python train.py --num_hidden_layers=9 --num_attention_heads=11 --num_key_value_heads=11 --intermediate_size=1408 --hidden_act="tanh_gelu" --bias="all" --tie_word_embeddings=false --init_std_down=0.0 --beta1=0.95 --beta2=0.98 --warmup_steps=597 --decay_shape="linear" --max_seq_len=768 --dataset="wikipedia_en"
MLP neurons of a small language model. Each row is named by its layer, matrix (up: input weights) and neuron, and shows model dimensions 0-233. Each number is 500 + 25 x the weight over its row's rms, rounded and kept within 0 to 999. Numbers have three digits each.
After each neuron's rows is what it responds to, as a language model described it from the Wikipedia text at the highest values.

L5.up1004:559480515497534454509515460479533526520519467487481488491500489486483532487524502510530479480526511457497501501538492488453534481520500508492470505478511475521549515519494453466503478537494495486536499510490489515469521539514538493502508515496493507462520462517488534430491468516530512526514527479506497500459493500540482517503494480479488480484514486470455521507509470458502489506521490492471483486536523516496488547521460478495494504431503495494499500539485521490505481502516450494504532504559493499508479487544519532497456527539485491509499419500511465461482472506476513506494466498503516479511560525493493471479463530506454544475540492496555498458509547477471472508557539497484527465506479477529493
Mid-word fragments

L5.up556:509536480543525472498516482461513463540502507493516487483488468520479492512490503506493502464519495514501515467488512469485549470522534510536515449505494508505534493517509480499487473481467547477501503489463496533535499493449522504480558508492463535497529515525529518535476496498501510499489490495518491500478505450526466496458516529528459505519513498487509498523479542547482532506515510516452490469453528491473501494534495532513507500437503493541484471479524516527500460465512485512478504515474507494528507532505526456456475525490515494487483516522482519527500472500492526474515481467498528477475499454503521463525474487549515540527523529492510505508503483504552516495520497472489498460488513469480449
Mid-word subword fragments

L6.up314:531527488506522517497488503503517483493520504499467524490473470505483505523481535448479546508488509503481511483470457495504497522482523530509486518518521503502474523494472489466491504523506453480463486536500494484514530516472500492502525504483453513493551486500507503495442531525510507492409489546492464469528498477493448545512453491519468525515516505470564492491482526463521515542478515518492502523510506492502474508489515546509523497466540472496505487496561505512490506470456450492478527485511500540478545520499460499474516490489520491502530483459465477476521502510490552550489499505465503536510510473500466476524474503470579494492504523488553520504461510525486514491483475517512499462496502449492491
Locative prepositions after verbs

L4.up1280:528474481476516505518470517489522492543510468504518497529513475533511545572529532461469506451518508447505523501492503498493514489526501517528524481473481462500477536504506502505503500510496506486476493500468496537519453488519469496508475498536499487494467509480486497479505473513449475491497502493507469541471552527527520513530473500479493504514504506489483459491482490460519487543497521505451498520503526495503479517511493458499518488485567506489498519550490495528472513515486505536517551496542462557485503483536501516517472502535487545511511502491542511491504481500453488439506494540461504535480529473542466497498500445483517485499470495492494502483475469503455490474472495450468530554479494526511494
Mid-word fragments, table cells

L5.up1111:532466471502486512514506484472445519509500492480503502507435496516505478460463549468484510512496499488455491483499488503555482518551507490517542558535499515473489523520535484512489460495519485501519506490510527478519478536442512487521503449491549458503526521462525543484483530528477446451465522569523545516501503462513491495509491515434511508482457539472483494483480531492517522522498450531500506499488496476497533477469468478504447499505517477554511467488500499532514526486506476472528498487502555497519529491502469536511513470476507490506461457547491462520484474521518491540546440563461506506471504418510496480539534495484519462491513486481513539490505533501501495498505529510508500468503526513508529
Location-linking words

L4.up533:521511504562486510517525490520500494495464497494504530483506565475505534433495494493523519541496517468446488488530507483544459470504453460510498483504485510488508477561491533484483453502469483492534519519507498482477490520476534543503462555472467514472567488505477491461503500522493494449480496547503498483478523471471513513545490529491516466483468471499476506476494465521496468487506502526514501514492510513490512473479502491518460516475502480506488509511592531487504532556484498519512513503491498507516512514494518469475530493499521471517439445494527475502493469496517564541503483520406484429527471456503497469488522504507493530524501528503496532506514519483496426518481463503486484518515513518484494
Section headings and plural nouns

L6.up2:554520517527529522512458466491484482511472503456489475527488530507450491550493522480501517485524499523512501474509516494508465516506524509506469531524483476491501459528514493513513492522505492511507527531545504478492479498492531534523458533490472523491512527506514509483491452494457478523463481490487451465507495469504479515513501524504523504490526541512428474478497462540511500495481501531477490489484511480457472521520510512463456480458524495502502475511545503493478498555487472505499494521501521520500499524506552456527475487495481528503476522491545530459483475516539475473492512522510499494454534492553530466467499508450534473521453534552511531512488508535540496503519481514537484504511499507526457
Leading digit of quantities

L4.up1127:538498519500468480526470455487530505503522488477490494471487481478525534506497499501477493510527474477483527497504486529489527464491529517538506483521475493505493522493518494460490482516509507514535546470496490525545530514533498478500508538500512485488459504470510533497479486452489484516517513494498481549482494466521507506499505496529444504522497502514473519521467490494503516503527505495507487522493549499522487450489497492504514514513528525566504462515516475531490488505465523496490506539472479498506542530521516466507466498471533476503567560488536507493510493502532543501503454467495516508503482472472513528509522520475460507498476428490512500537522488496501530472524540488479526469514488464521504
Split word and year pieces

L6.up1264:463460490485528513486535480454525474491498502480492430573508507483492468527513522475500472482456525481530493514496501488497502531494481527538482468489473490477472492518515485481482486502477484522497514525488513469531462511491515533549531469449512527490546498513524522432470477522510488500462457504524508488498500481492523541483465470541483512509470555496514510495435514504584483460485506521474504512529509512506499472477493535496502507491490470502490488498465508520497538476498494516499477492475518493518483488492520511561504535499509496507508521519492507500483469504492526471504449464467480483495511485475498510494513491525492521487486508507504520494502505499500500483479506490487485474489508500482502
Mid-word subword fragments

L4.up137:503492513471504532503510533463478501508524533496525504504470508497481474535477528488480463476499438517482479472482467516513474523515494497505519562554489502515507517517481510469518499531494504493509485493501499503504477479459494549510501488477483463484523532470477505500535522496507501478521522515528516486503517479497487512522510503507467524500540526505477449514475505519513474487522460490489473542496495465490490526480498484493452463505482551527501477471494498519473506524491523499517531491498504544505532529521537484488497519490482512488536495513485524524495463530507476525532491475483530478516526485447502512487550470507491522482564500568499458473487529508544492501481496499521515517491532491502483
Transitive action words

L5.up918:488477522516497521463516483475477506454502500532526508511528468504491526484509485480521481511506535448510481494485451512468483474496520573485534466486502493501488522486489510510464517516475497528477502517475544502498502522526524491486493512453498528488477506482503514524495555468498527516476485487488500506509463508472518486491518520484485511500530501506460533564501511487518530495504515484487486443490539506509511489509472482511491533443486519491496493530512509505476525464521500475528516477508510533494504555505501512540502502529491488507509501499505459480511512492526538507516463477466486512482451476511490481510504517496493515477538490510555515543471500495486474532481515517486503481520491523464524
Word and number continuations